{
  "norm_eps": 1e-06,
  "rope_theta": 10000.0,
  "tie_word_embeddings": false,
  "optimizer": "adamw",
  "lr_head": 0.00559,
  "batch_tokens": 65536
}
MLP neurons of a small language model. Each row is named by its layer, matrix (gate and up: input weights) and neuron, and shows model dimensions 0-95. Each number is 500 + 25 x the weight over its row's rms, rounded and kept within 0 to 999. Numbers have three digits each. A neuron's up and down rows have the sign that makes its largest values positive.
Before each neuron's rows, "fires in" lists the words (lower case) most often at its 100 highest values on Wikipedia text that the model never trained on.

fires in: "on", "at", "athens", "by"
L3.gate620:544465531483461485449504462499507452514499496498487478511487475493491497503490479517513518526546526492522481500510508516531491544525525471477470524475455465485498474499507507491542467533477511459480462509508489522425526571468528469463478475494508510524463534514499548526476490538518524478
L3.up620:472471477518529472529524505489498503499481467511496500494545511485495453552488506563523451501462520518486498458482526478501479499518500471482485482552486501524461514556517495533510493497585560498533511540535515525506497481486503512483509442527490447533545500491495523501519472503487484482

fires in: "first", "new", "next", "each", "second", "number"
L8.gate567:502461512487512498514489525548484504494516507495469534476484518426517556495538525478470489455495496532485556488490500485470514565496503510586517534511493457493499498515505492470499512484499460462487480495464532486487520509477486519487435510500471489493454514485495506483490485530515513542
L8.up567:549473523549503479477494504512512481493516502529454541509499523455496528535478541517562556510502480465452479520471487489507499498528496538472505478474525490499518487505533528490505514495492482527527490508487482497486497554507454510481537529521519535477512471494483514570511485465478505506

fires in: "at"
L3.gate721:508504511483506495500471539443490470488516471491495470516502514507508542519487457555480522532513516458517475536533502512532517494477502497511521501509464480438511503520508497521499476504504506476495478505451504493468471528463493506482458467459459454493495562518542504493486496493549495495
L3.up721:498557474509526497496521504517463477554483531499519553542519479500497496560488473527485508535455535515497509491466549500500468478510487489487501485498476508499488496476531503527524467471491498474499533503483500480508492502519541548494575479451517544548518457526509509484478460521479513520

fires in: "now", "held", "still", "reduction"
L6.gate292:501495503484484479525556494480484527530531476486498514545555466515493519524510445521468500487496487486516480512513452477497427548482443511505529482574465493489519511561518502512534485525492540526531452522497467509527479524496478481509468499474512520501497488506482527523475479484465493482
L6.up292:541508499483537522489491452518520536466512492453535478490534452493524537511477517506487503478491505504492489522529488492492504529508497487493484518502514487499500484503499479489467479463512556527486550433485508479508486488493462498559520515507457487513481513493482531446498537518485487494

fires in: "to", "of", "over", "such", "and"
L6.gate49:534500480510489556523512500493534521528522462556470559509510449467493480521491495505484533485473525563501505500521512516549496535504506480483564485507501484503477521532530483524490484530465483512476522490478512485472498533489484496519496486554490481542485467532485507509448494497484531542
L6.up49:462522485505508531517560562512525524477522499515489502484495518477498494493501539435477452481498500501501528503497516478535493485481472508505527474464523551540528532473517513520492502496462478536445511496495529468497517542502516510500519478458512558532475503497520469515481477498517501549

fires in: "made", "make", "makes", "taking", "must"
L2.gate86:507517508454540557471532531467457469511508463484489485484531485492445484524513528500527511501497464544552470496527521502505485522491520512535490469492471480466505493484531472510515484510507498463540461458457517510507465507525471500518483478507542501531510483502481496524491483507489542490
L2.up86:519543527461510552501521570463449517454521496502524472509538469518484454517537531493491504512492509525494519508453494489473489535517511489485486512491494472480468500518507474529538538560496512480501491507522510534509489487542478514510466478494515455515518445509478482487485503467533497463

fires in: "in", "to", "of", "throughout", "within", "across"
L16.gate352:485518473517462493520559507509518531481546503478487525526516475508507507498485471491446503509519511512520513513470512485501493540488449502492482453505490499508498469536497486501515482545484527429517489511517524503431517467511456499526504475507516547543472493513502495506460454444497483494
L16.up352:483513542466493506507486435489493533495493458487498454480545490495530515503512519518483527546485499514541489508496459504517478558516464541539490454509470527484506523531482531502519520527486521491502497561540549496501498507447517495502519506494507478501499487491529500487512501503488446454

fires in: "of", "at", "main", "able", "montreal", "by"
L8.gate260:525531515451517497493527509495476489488502505492490500512505532531461543514503486512507508540476494478498492511516515497527496481493517481523535547508482536441478480483509487489499507519476487508471495486484458496492528512473540504500483506495513487560478511521514502503513447526491511491
L8.up260:488530494473556465515519536514477510542499535473469506487508503491484487511503490500504482517482495469510511484476480501497463510503511512481520503475503502430443487522471472502471452527434480516500504506514510490504481504464530515493504499494488473512503517466522506498523460535475489488

fires in: "the", "his", "first", "this", "s"
L16.gate782:535499509497460513469513521503471475492454494507517484523476531515455552486526460516499534525545495511476493496469497473500496470524505520485500532520494502516509514485513524516543486525498504469484513551458516522472531499484475498446483484506545507504494519530504478493498478494521488514
L16.up782:482510461449529493458487550488473492469540509472486501505486502487502477508500520514506504485534531529450508497519459479504472519475530470491511493538520480477501541485545495519485493514503458466469522524510533518550487499483528481480484539466469537460513503485563508509489503481486486510

fires in: "of", "from", "in"
L6.gate451:535472473513515522490526486509542518507527497510514497529570519500521517511473545497516478510510499478521516517489548502506510511507537463488533487503470480459423452534489459516500521484511486501479475477487468517503489440498532486454490480441504503523543521500508512487579493484481470510
L6.up451:506492464495553531506513483481511526547515524488490502496535508479500448487472513505516446547512529511526531454500475540499456516475477511499471482505495502521521439529497505485520498474509537548496481520486496511514496471495493473494479497488516485525464486513492497452494518483510495570

fires in: "each", "silver", "one", "every", "last", "gold"
L16.gate842:509513456483486468508506541496488499494496522536480542432462527523501538518471512474511501487489475533513539525445507516474555490511477488520486494507473526508536486478543521511543520471483520477509513503507476505504506506498482470464482479495501485473477497527490447496526488549463500501
L16.up842:503524452549545474474501475513516508489463494521465497516450533479523481495498512458506517489524456486510487456502513455450514474499521513469525510511535553506457510476511476463516531536514501540507500457477529478525514527509536500481507524502528527480493512466517483466515483509496545482

fires in: "in", "american", "eastern"
L6.gate454:495473477480518488484502471485492520462523502490529547498520507505509529498484501500492500519496540515480477503519425520480491532533512474460510493517497511453522506497525528549505507466511510505538489493529500506503489521515518482521467511522517525555511486492467519477516526510472459493
L6.up454:498506493526488501511507511514483466471540465465528503483476544518477489501518498466517490492482446491477484540485534479514551510512519475529514528519488505548513509552484469520546554522515520490533475501508522519520521450535547485515489495490534564505548539512479516448582488489505496493

fires in: "that", "s", "this", "its", "same", "her"
L8.gate795:499476479510470484532473462468525519483448487508516466501539525512509515443487510474492530502510487509485510511506534474471490458520477477485481482483491543461457502457517483473471462506502526533490485525525445526478507485513513453522490520525467478494527485526522513531493497522511514482
L8.up795:531509510500454528491473510513511509518517498500492489543502483557481518527484493500526518499478489503527502524479505545521502485513497531496500478497490516472473528536529483514499487510512481512512514526490485542483506527520516477524476484505471545527496492523516541525498516443463488518

fires in: "in", "of", "foundation", "found", "during"
L18.gate701:457479504534459515485496471477501474479525508469467504518519500482531504512521479505524521542496484538554533519485540482512497501502470452508471516458452539464536452502496452564529492474485513481519456499532502509512460524516492503470440544481496509539508493544519500491508516471506499472
L18.up701:470532512544519527545490484521482550501503491536503528536492533495507557482486529466511470525517488513495481505531469513493547506451469490480527480477479520514538482533486506528527508501508498477503495479492497498506502548461520498478523482487523521491493537470464493541448481512495466492

fires in: "to", "by", "be", "types"
L8.gate734:472498515476507523554517470509546532486511511486477458518511481475505495494553525503534508513508508544502482521516533476508514561481524511515507479458435524482495483501540504501547503569504508540451511528502476481488570540502508517484498485511548529480475513502501496526484513482521476464
L8.up734:490506488515536503543551485507527506472486510483524519541503502492523487543532477514509518516501460511439467486514521508510501493484513506514521479505481520451516514475503516483483439552492497495495501521466523515499514515511462509479520517486510512491499513477500472477515520455446470463

fires in: "river", "center", "institute", "arena", "island", "foundation"
L2.gate432:476505504519493541511482537482501498513520484558466492468513520454521474497532478512536563506478469533566485492476524538497490523476521488509515526519476514511461510493495532498510461496497525551476504493537559527474504518488468488489499532510494470493490552493485469482525481503552527469
L2.up432:493504526520536503481470499513473461522510490503521518511518519489500466505507492500516526523460504494570497538501519570509453508524445499505535547507493565486489517495498493535479514496489477544491508491531452507481476515533507490529545526530479458535499477519512513438465496457521486486

fires in: "the", "its", "s", "their"
L21.gate16:466498497459455526497509501472518538518533446546509505490494507505464500498534509489525511508551465470488458493456509507515468511504542507472510512505498508497477491534491525518542509551522522461489496507460499520502543479473474462507490471493509547478500469518462495496497426531517509479
L21.up16:538498496478464485480456523483501482487524531465489491488452518477490514498538528515512527490536490528468493502498532492515510469537565496502515499491504516483492487460562513470487521494538445518495469498491503480561488543473482464524509485474466496525487505516505439540533516496526529528

fires in: "moved", "went", "returned", "finished", "came", "decided"
L2.gate428:543484513520501501488506516489457548470490471511514452442510481522498508517472528488532492462530486501511456491496466455513481513512496504492445522473489476482505498510523480521509509472497550522495501491528506488484504522497524514460494506517538566548491514497517487448448500492482468507
L2.up428:499475480552493461522504507496551530509516502566537501439506478483518445507504509491541484494468523488491522538501465517509448479504507529494491549525515492441518553518515482488525474480512439478471518498511503471516525525498527472498524544500503531551499490519515491522506555484486479514

fires in: "be", "is", "was", "are"
L15.gate638:515509521519525499535479495503512511500505464509521547495493478486487482522513458487522482509483479488501470496511489498529514504468512482517521500498493464476501486563545556570503483499514511505510486453531522507493513523531496465489483469523540486521517507447516490510492468455489533504
L15.up638:555505501466545489526457541487524476513509467474504494501444487489515495498516475491514462432527507505526502484473508513439424494482472518503495518486463518513507505522526539498511487516521497503481506456519516499505514504474498504445528493504500534495481454468483509521492527524523500512

fires in: "french", "spanish", "france", "romanian", "spain", "romania"
L3.gate614:468512499516509468494487499469526506522521484543511473537511454478512518437508457523443520509494513503498491567494524487495480501564512463487433519511470466450527504517504535492542496465555481475490503489499508513556509508487510493475503483511515533506515546491492509492506505505484499528
L3.up614:459503482515521474521524488502490502483520478540494462520483480530526469466511480531496499473444529486486477537503517491510488479554523485484448507498503483479538485519475523474549460456495482508483474468457503497570494523489507525477521489484528519507503502490511526443500485529494545497

fires in: "of", "when", "that", "alfred", "athens"
L6.gate556:527502523486488482498511505460493508530539503507493497497517502519474468519492490460500541506485489491523491513486482546462535520520539487498520504488479529510523457519541448521471506503510432512496469419471510478505508483528493503504489548461499506499545454470532499529521507492451505470
L6.up556:508492486470515470488488480484469524486515478553523462506503510491524488489481549529556490495443505479491520477502469532505483496518505531520464477509508476473512525525483530485476524490524478516462484523518487524526491481516493498471523488529467455513487526487535484480542509475498518540

fires in: "also"
L2.gate623:491484484497480471497497472491503518513490511491492568530509488518478498490518440542482509502494517473520514541480508509501515493479491491534500540488525485475522529466501509537534503444512516508510490493447494520517496514470489534495472497475493464484529540435506485522518443520483477467
L2.up623:521498526524492496512545496545477491512519488543511529484524477506493502497507501500503448477499511494529555494507478539495459511514480514510468489487514488494503500493494477509547508481499499487550483504494496469490507488505531531483480484474495512545535516481524504543434497524504542550

fires in: "to", "of", "and", "into", "workshop"
L8.gate618:481513471486500488499491479452521541500560494528523464510523463520490547530463508477462510511492510512524454521487506474476508510525474513468520443502483531461476458481513478563513543477486453494506508499506472491498515508495482513475537519533509514484529524507496513491550465503479496508
L8.up618:468454529516537557488442504527465427565479473488438502529472498454498470513489441506518488480503515508500425524498494491493495491503504487497506480521509497478529492490484516542495537514470486476468470510486498496542467476518494520478464523485490496480516500476517489517532523522496513505

fires in: "moved", "went", "returned", "came", "go"
L2.gate473:510483475524544535526537523548553496485483500528508499512494464525476499492500535489512512445496478478509493480464459488505458518532500503469487528476517488472537497517523481490509517490521518512486475508493514525507540509520511498473532468494523521525503532505468440483497506522512502513
L2.up473:538491502477513491513528515495491479529489516502503559528495463491515505500502517497497500485466529493494515469465477471472435478498489494508488464519494412476553486534518457466495477517509458515517508508480485473514540541544471512470518505489505514533495486502463495481495480542452504474

fires in: "german", "french", "uk", "british", "soviet"
L3.gate844:480489512486478492484482454447463541505494502507529533493531491479509480486528509542514502511495503486481484511538504458440489520505508474488465524515484515489473496499525511541455498504545570510505494517500477500542493550510549488412493528464477529531508533514481465489508481469478518511
L3.up844:512472501499485493472467458497491517531474489484490544500514496503544489525538486552511477490481542533503495510537486499464491486490514509544447516507495520492505519480487503523475464476485531513524517549493474491533465504482564500462506544515491524511482510478482455487496524475507511477

fires in: "in", "family", "of", "municipality", "time", "now"
L11.gate358:509511467476513475490507491503503461448490514458478493468510493526526527493477456531509510507535520508514510504502495487478517498518501479477468512514483531494496497539499515539524452508519501525501509546516483542518483504526490485534488505487575490502488506544495501495458451499439528519
L11.up358:510489541484476488477546427527527483515485503470510497509501525513503485488519521473523533499503467522510504484501517486507552501493492474493507519556437470498483502468508479468523480516494503509544441484482482512557502508535528479497494505391521537498461505523506525477501440513458496482

fires in: "also", "only", "together", "instead"
L8.gate535:524502488507467501513480516468502496454508471541493521485552492532494479524481512503487526498484519542520483536473485516504475559530475484480471542492512474465476491511522500506453450487551517471470539508468481558497482464452479507504514470542518460503493517479470481543540483556471535508
L8.up535:496469503536498476511495517519487480526492456547488529491512479495473491520501480490510481516477474529462526529496464504495483521529487512520499437506489522533501513480461481512512537479505449523478524531518541476523446499507453497522502544520478545508528505491507505505510515528468506521

fires in: "university", "river", "corporation", "foundation", "federal"
L2.gate264:494495500506524578490483545498475515485510475542463518467528518501459513534506471493504501490516478528506536453531535535514514539476507472539508505488448507477496531509509498526528506495515472530516496506508490478513500542518468493494503511492498541440505523496475513503542538478503528544
L2.up264:533520507531527488514504510526524504451492475518495502496520572527465501531507482512490500484491532543550468515493531508535517538529472473462439537503462514476489521495486509534484469459482509512512469533511500518468484547516499466472538484518495487522485497540450529481514499477511475514

fires in: "of", "to", "for", "by", "were", "with"
L15.gate83:510526530538513517504534515449526502506519489491520503495490483465503496504491445478483510524490467560504473475495512484487482497467485493481449474519494502505515502510496484539510522503512503490510511491501509488503563517539469499519456450490514488504444514480481536507438497475501500526
L15.up83:472532454527499470555476545470491508500525511519492519473508480481427517481469518533462514529508477506517517494491483543529499498503505514503494470497505497475527495516508495512504508520512499500505468507479497494470522539508522483477505469525505482484470528509501509513467488560551476477

fires in: "as", "be", "being", "is", "seat"
L16.gate117:477541474460468510534539531530465477470510511527442453488493490510454551497502486471483528484487494475488454505527506482523507479492481515486527505496495519481471513542554506513510494519507569482531538507487470531512569545527470454476490474524505481469472519513524472472466480462454526489
L16.up117:484533479476527487545476513542494472510412530450486516472446497469524511511483513489524486505474574484501466504532530482516506477504540537497512501526482537453485474517510512502516482504503475488526502475499496490507506528482494499499482531515535507485503512415517492529498468501543476490

fires in: "of", "and"
L16.gate800:506481504477478474523514491514472500463485516528510514507472512490502544550539455515480492486498485478548443491518460489540475520532476513489512468511469528495479481512531500534489501450487510513487496529537514525468486507513480523472511491554527462544464546498525502494459460492493492495
L16.up800:466522524436494516524483488497451496506543461455501460474509510503505444495508488513516489528497460502545447471484511490520508520445510470521492506557518457505540461548499518493485501518482469536480521502492516514501491547483524518480468543456492522542459502473500482500492502526483503496

fires in: "of", "in", "that"
L16.gate680:440475507480495500509540469532541505513488515513500531481499508513520470522530492512475546524465493510495531506486509470536489489508481502477486503524512482480505494508504507527536485492502525516502461495532517542490485507506494493469481466466506435507500494554576466448475483488474474520
L16.up680:461473522490507472484492503472502507501523508554534523515518540530509485486532466524472503507476483511520488523518489476537506494483480487533466475502489539470478483508480539497478514501489482512528477456524460499504450510503504524487539437454514511526513504483483506484519509501459467464

fires in: "states", "japan", "netherlands", "russia", "europe", "italy"
L3.gate336:435492557519484471526494483452533545519496500467518488446471495507487523520506493508498521517491501511526493532533541508507493511525494491494501505467499515503513484492512516475516504483514493510484520493507483488503509556465498484449472460546527470574476482501546495496458460481446496492
L3.up336:498477480518429438494494473460522537437514513502475504451473510475480485522472567520540513492473445466528495500542487512470453493502470490516489470506491467484503519507514515491454521484550518508512562504501503533509473520509458505456495520516487503502537550481523508493554480491505502535

fires in: "german", "french", "spanish", "russian", "romanian", "japanese"
L2.gate765:491483497486465506472521507456514559532503472504507490499487520511505546468507503546466507535477475488524470543498533477512461552550476480462474497516482479489527524492490512541539539449560500521503494493493499502555472536492502501470513502507450521475504503485477500515475465504454470473
L2.up765:484495516479456486473524504466497533526521493509476504491476516496520511489503511558444502517491476482521462548515512471518477520538513493472469477509490455491526519473483490546523518473531470535512511495481488521553466554492492477481512504519470512476517495493480497520503466482468466461

fires in: "was", "to", "would", "became", "s", "helped"
L16.gate71:500508519513483476488530513493484514488540502479502483526450506449449477514491465526463528496474478505520515513504532520438528517504496524507506506494504492456514455503483529503480544503540547522506495520536511468503483470510444494480487493488508494503512547496545482515450465476475546465
L16.up71:465492512473466543517508492462440523490493466485481554488511486496501510552502494517498481501504486468447469480498492503471488515484453492460560540534476462518554491524461442514475470523458486485551502495502495496438494526479462533518495498490494487500481479501486485463473479451512542472

fires in: "music", "public", "football", "professional", "played"
L8.gate779:526476491467497502499492514508479485481476444496491500492478537523537534485496473524507494528526496476532480492522483523502530466514471460495530533515485473488514514484520507510553505466521540522492460523425504496493452502484503503486519480505515536560492485480486514516500463522543503483
L8.up779:530499521454480501510485488515511478489513479518516467463512505522517508468537510549509496509504479519514524543506498531494518507447486488522518487468478464546497507508500516512534520469523470484486503573521511509512532506453552483499472461506511526487445482477473572489510505519573515509

fires in: "be", "is", "are", "was", "been"
L8.gate92:494526469480523512542512453465494508471450503488473498500500502536445482469501473520498515460443492528447453449530468472525518498496510487477528498502543473493506478533546528524532475525489547473486515527524500495523518505546493499474481512512493505498486489486549484492501460492430502502
L8.up92:538525491526501447537502486509492534502472510482507454509500524510515463497518499511492526458461533503428499476486505518484519470541512506490523499500483480491513511504518519525524487540490490544518537541494474509500541467533517506524475513559500532514544534444453481454505479454449436499

fires in: "canada", "england", "germany", "france", "italy", "netherlands"
L2.gate535:476529493516479464509504487451504517485563507529479498492465461492504497491501480512471509485492526490532484490498516442491464521502482546505544528485510470472496491547524516465468440512556478482496505509502503542488476503508503508462487532530464495539511536492486453460456475468509458538
L2.up535:453507461544483473515500525433532526472547498533456494470480483472512486478516493532504523506470504512528502480513490488478469505489458543491572543493509510486489508521496536471481458484525528472489492492493489526537509481486519534451476535512479512551539528520504481454469449499514492555

fires in: "during", "to", "from", "for", "through", "7"
L16.gate344:534479483518499541549529519482528509484521522495501514496489461516512486487497520457492487499498546482510492450471522504474539527504479500522463483503438505507502469500511503497520529506517496485450469488471505489461488503543513473450491460520551474516556497522496511495495489477447522535
L16.up344:483533512525498492497520469495484479505493506497544519497514444505471511501497494500489500554475467512512526499512471472511519502495492509471479488500471517497487491545482481531522465497466526464455509511549455484563478532500488517503469474556482459538546457470521499473505502486463528518

fires in: "one", "second", "fourth"
L2.gate556:496477503455497498508505547579487480485529473529500494455534515491497530511478504512488512519514504490458509468492475498491506513513488486488457492516456502495504505482508500494550494469520484488473475493536517525506533512494484514462497526483506530562565534492506486495555495480504482455
L2.up556:513520479540539516487456485499478480488472490506494552500472502454506503551442515506512515535440490478516492500510523458485503495535501511522501511513539515497497477471504436500496526479506517518510527449555517504517542500524475534541494459519503449521503474488488479464526494523475471496

fires in: "on", "of", "to"
L6.gate269:535499469510513528523498477466498499502507508492501484490556510496493502487488478514516541529497546531533527520482512517487484559503463487479472502487465482502467505504515498503491554485498533454450497497517530520473463517469522533530502447511487479555533505501516534546495477551529509483
L6.up269:449533467497493513490514495493468477521513482501516435524533510438496459499505533496494491515505554520560506467535518491535483510447512515543482509524517505500527497523517534494470533492496490518495485537522475508462446501512477527538501503470463512498494522488499544494471533513514480508

fires in: "during", "after", "of", "in", "from", "and"
L18.gate823:515506486475485493476502532533529503532522489527550481495477467536534538523505471458498474505498494509533428500467514484499523526514522513516536494480500479512527462499490513500504536482485487481525504498508483523474516535485503533445475514500495461483445495489504490519502472494508543512
L18.up823:497458517489489532471494493489503526530519498511502482468496464492499509552507472500532519562469470529508513515487505513469481537513499487491497524531537511506524509546518558493492562494485490469491483448477488496466489507487498530495498515510504503497481509459481517504517485524478489490

fires in: "also"
L3.gate176:490481459467533528493507481505479484478498444503490543545497461538493517590521474487498482518486550489553512528497460456451507480509491485536465532463524496482458504494503512530515532529526472486514482514520520527521527514502498530472501461506510454501492501472481456469517504514520517443
L3.up176:520476450496484499506475479517466466502508466485494500507493513479491533519512531554468495540474550478488498476515463490406506512525470455511459475549513492465483480513472509533520464498527505521557486517501496527526513524504492524443464482493466488495522499486478518448478487488522481481

fires in: "to", "not", "ll", "would", "t", "began"
L21.gate449:509506461477483506503539506487517510508498475531513522489491475466520513527485470514486547499512510522478521503509517426515520565533488516499527469483509485480487487543490474508488539518523466563454486472512487449513475541485454505466500480532507494490459463484498498529484460480481535467
L21.up449:525498483491483486551505505489524518483525507476524508487526506466507496526500511520530445505478508526507460499504512523517476528458485493490502471545494483481501478533481451492488537470490508526507519509518511510488469538497494543465517462517520486512517492516472531489494516492498547467

fires in: "s", "diplacanthopoma", "c", "jr", "co"
L3.gate578:501508502532478552499516459500535497502458451482472522550483502528535513452511547511538500490495547480486479487514502493507478494526524514460527483524502496522490514499523548544510530519529518470516464534490517534465543481493525488520517502526497459477526516488534502500527538508487512504
L3.up578:472498453516452491474507522494568548505492491496514492515503512523512423457492536482514478471475480497502503482496520494490497517488523454493536451468467517512528525490501500515535513511503549462479481468453503475463496490496548521496531530512477451473542510499543492517477528525515515483

fires in: "made", "make", "makes", "mitchell", "might", "misato"
L3.gate606:530531504467548531482479514487478461511502491479526489510514476525489487512471488453548467542530493555520485509509525491473485529511501537500488535485520510504553516509508517514497497507503514506535553489499478475512496487531488517496485534509525466530511439531477502470525460528514521526
L3.up606:534529522472537518502511518527481501485490507468487459465483529476514499498519498486433515490480487508515538469507501510492442501492473493472517489486530509504515521515492518511479479475512504461514492466470519484543492429489508514502483499516520512495493466515451470564490492497471497491

fires in: "of", "to", "present", "drawn"
L6.gate225:478460483459497525495450489450502534529542545543498511506513495478510505530505452548494517511483508505474497486466464537507519501517500463503485521504447501461491519531502479497500475499517483456495500551491509499466526532474489528524506486504544469547527500532502466536512508430488491502
L6.up225:459533499478489518517527537509476537492538564487481487528516498495506516463556480486512505538513531505505481499474462524514461461458504512509532462491476511488481554500508522548482509469502490521481529512503526500500473480511521528458492499526508501512528496491496455473446547480488488488

fires in: "of", "to", "for", "into", "in"
L15.gate651:465512516509520520496534546514517539520511494484494536506501505527485509469525477494469504521511490514492475520449509530514474548482506468478500501534453512453535486508506491513540495502485504448477457477552486532469525498510502503479398475489514532543482474491479526498469484486530504489
L15.up651:525534489536488537499504544490477498503510553500507505500498512448506503451499466491532494531514521496519560481525519481481487518491485557542469454513472517512505461547492524525481497532468478493514470532530480469522470499511520513481514507543466513487496510473510514513514508512482501512

fires in: "was", "is", "are"
L15.gate637:455462490493502504506489494499445506492494498501432523504537493525455531499543467524488519506490484471495498492581473501508516498485529509523551483532547490476510463513491527524509514512501527483474502527521529486539484456480496471490494523464529478487511480521507484494509512520449466482
L15.up637:536494484505520480545468492537529463520499474475530503487491502505464524535483499530483468462526521475479532531528496522450496495508510487519532513474470505530508488495515535547507493549482502503507484527523504513515532485484465462441486499507481516526494496467510477530532445511534492442

fires in: "of", "rank", "to", "is"
L8.gate742:478524543488512519530475524513513514465517505485520511505532475490495510533475499509517477558504544529490476468501498502460490505462539477496477492472467494485497521539555507500512476498514492497468474468502484482517482531477449522487509502502530450514484472458465454511499515523458522482
L8.up742:471488506479523486540492483502565495501481518447530511508518469486480519480521474510491497485561489496485492540517486535502476496531443478478495504473473479480449534536495541506475491476496559523469525489474478520465496501475507517445519533507488507521551485450477483502463492527515481513

fires in: "to", "for", "of", "despite"
L16.gate369:469514522488474530532528455513548507472510486516491516494532468478503493470514509510468510507477498495476492508480482483493512526427482470502490465479514521515483424475509466516493538511486545494500508479478514467508532503546502496492496477516502468558518491505502552500479509491485543508
L16.up369:484515504543539532486480475499448548516510537486459495481498532523477534484505547506487549521475468511492469451538468491523513525492497542518473497505487484541487505521500491477510481514499504542478513512502484503483506511508524541520527491484481477542516479496523497480481509463506529477

fires in: "are", "also", "be", "is", "both", "often"
L16.gate749:508536499489509466517531472475494523482485497520406502461487493480450497491465505497526486481508472484513530501539532494492480503506522516515534505497514517506475462508513480501475527484480466535513497505499541470516492494481482486507478510466529491465473479498506470456518421533513451486
L16.up749:526524526476474525503504502477524507536504465509512502516500516490496534520491511517480509472501535494456531510486511503506513482518506539440511500473461469529518530456508503529490531546491570474493490518475459456524535503521459480513488491539461515485457475483467505538496486534516480480

fires in: "be", "well", "when", "being"
L18.gate448:473510569514522506521519510523514485497543475525473491529495473451460505541483521492493534484493450502487485492514517519497513518522462502467506497480484493483534478538512528498509437544530548482474503509533498538533500462482459533420480516489538503498525526486548487487441491472442490525
L18.up448:463502518504535505521489496468471536557513516521514499511486538429478501546447510469521501501458486512496435504528495511518478524531483477503506519521496478524515521534469518514496471497500478535491547506468475485513543514453524485502509470484516518532508478448523511491510451495519494476

fires in: "bronze", "all", "three", "silver", "gold"
L8.gate511:522499478475524492480538505509528524501515480480493496469481475502482517539467528515489547487495515484488541524509508470527566529467511514521484463486536520503492494547529474503549470515523491516488518454475521508468518488467512485509463452443474512521500512480507509481549479526500490489
L8.up511:453532533480486487508503523522497534503491526521477496509471500479494542492486487523467522476510488517491525526522521508537533517499545477515492531481471516492491513473474465517471496486491559476511503562544499497535515518488521529540504469481493498465473494535502540513503451474484507504

fires in: "first", "second", "third", "secondary", "seconds", "fourth"
L2.gate488:534527517536522480480481483537513476503541460486501465543478518451456527491505516521505494488504467522442500544496481495465508505518474485522506509449502491459503520491515517508504467503514508492504468511499572522487543493474476507463452486478476496539498562486498482515517508492459458475
L2.up488:524524540505521507507524466522485446503530484506510497512467498460492546493491519480531506504485454515427532527455447504476506521516471497514510503470505486469487536504495525536496474479512523522487484536522549509467543491445488506493506459486471501509519534463489458511545487504466453474

fires in: "no", "s", "m"
L3.gate299:489504528485428512492508484474480484490445444488428480525534496496535463513496519500581479477455501495487500463522488473506484517498496474489488469526440482495475513551549500502524497497528522471499482540525496577478567487506492483500489459495497467485505510528533515491478524525503485485
L3.up299:501504525497470516515515501523538515520486469520494479530464438545522538461525533541536490481500475536526531512469543501506510521507488508470486445468523531496504521484498532496505504500498520494484483498534510528453486502522479513524522503516475472482503542439491534539553540527473493506

fires in: "including", "through", "include", "to", "addition", "of"
L6.gate496:528503494503477510523454461491514480489508474505460551529555480501476543512509464508436502509500498533500495531524519473501528534475523479476485479513479501459501485504485503528545470541500494476519508468537495509480541527479503506468503541528520504519506492519495507464464483487464456532
L6.up496:533435513468476490483488510499497509457495520535475493518500496492530511490531540482500487553479520505441516504485454560525464470488489512464502480526494520501504471499499477516512546481499467494497487460532494473474524542511456508495498517520511520470542490464479477533478520462522492514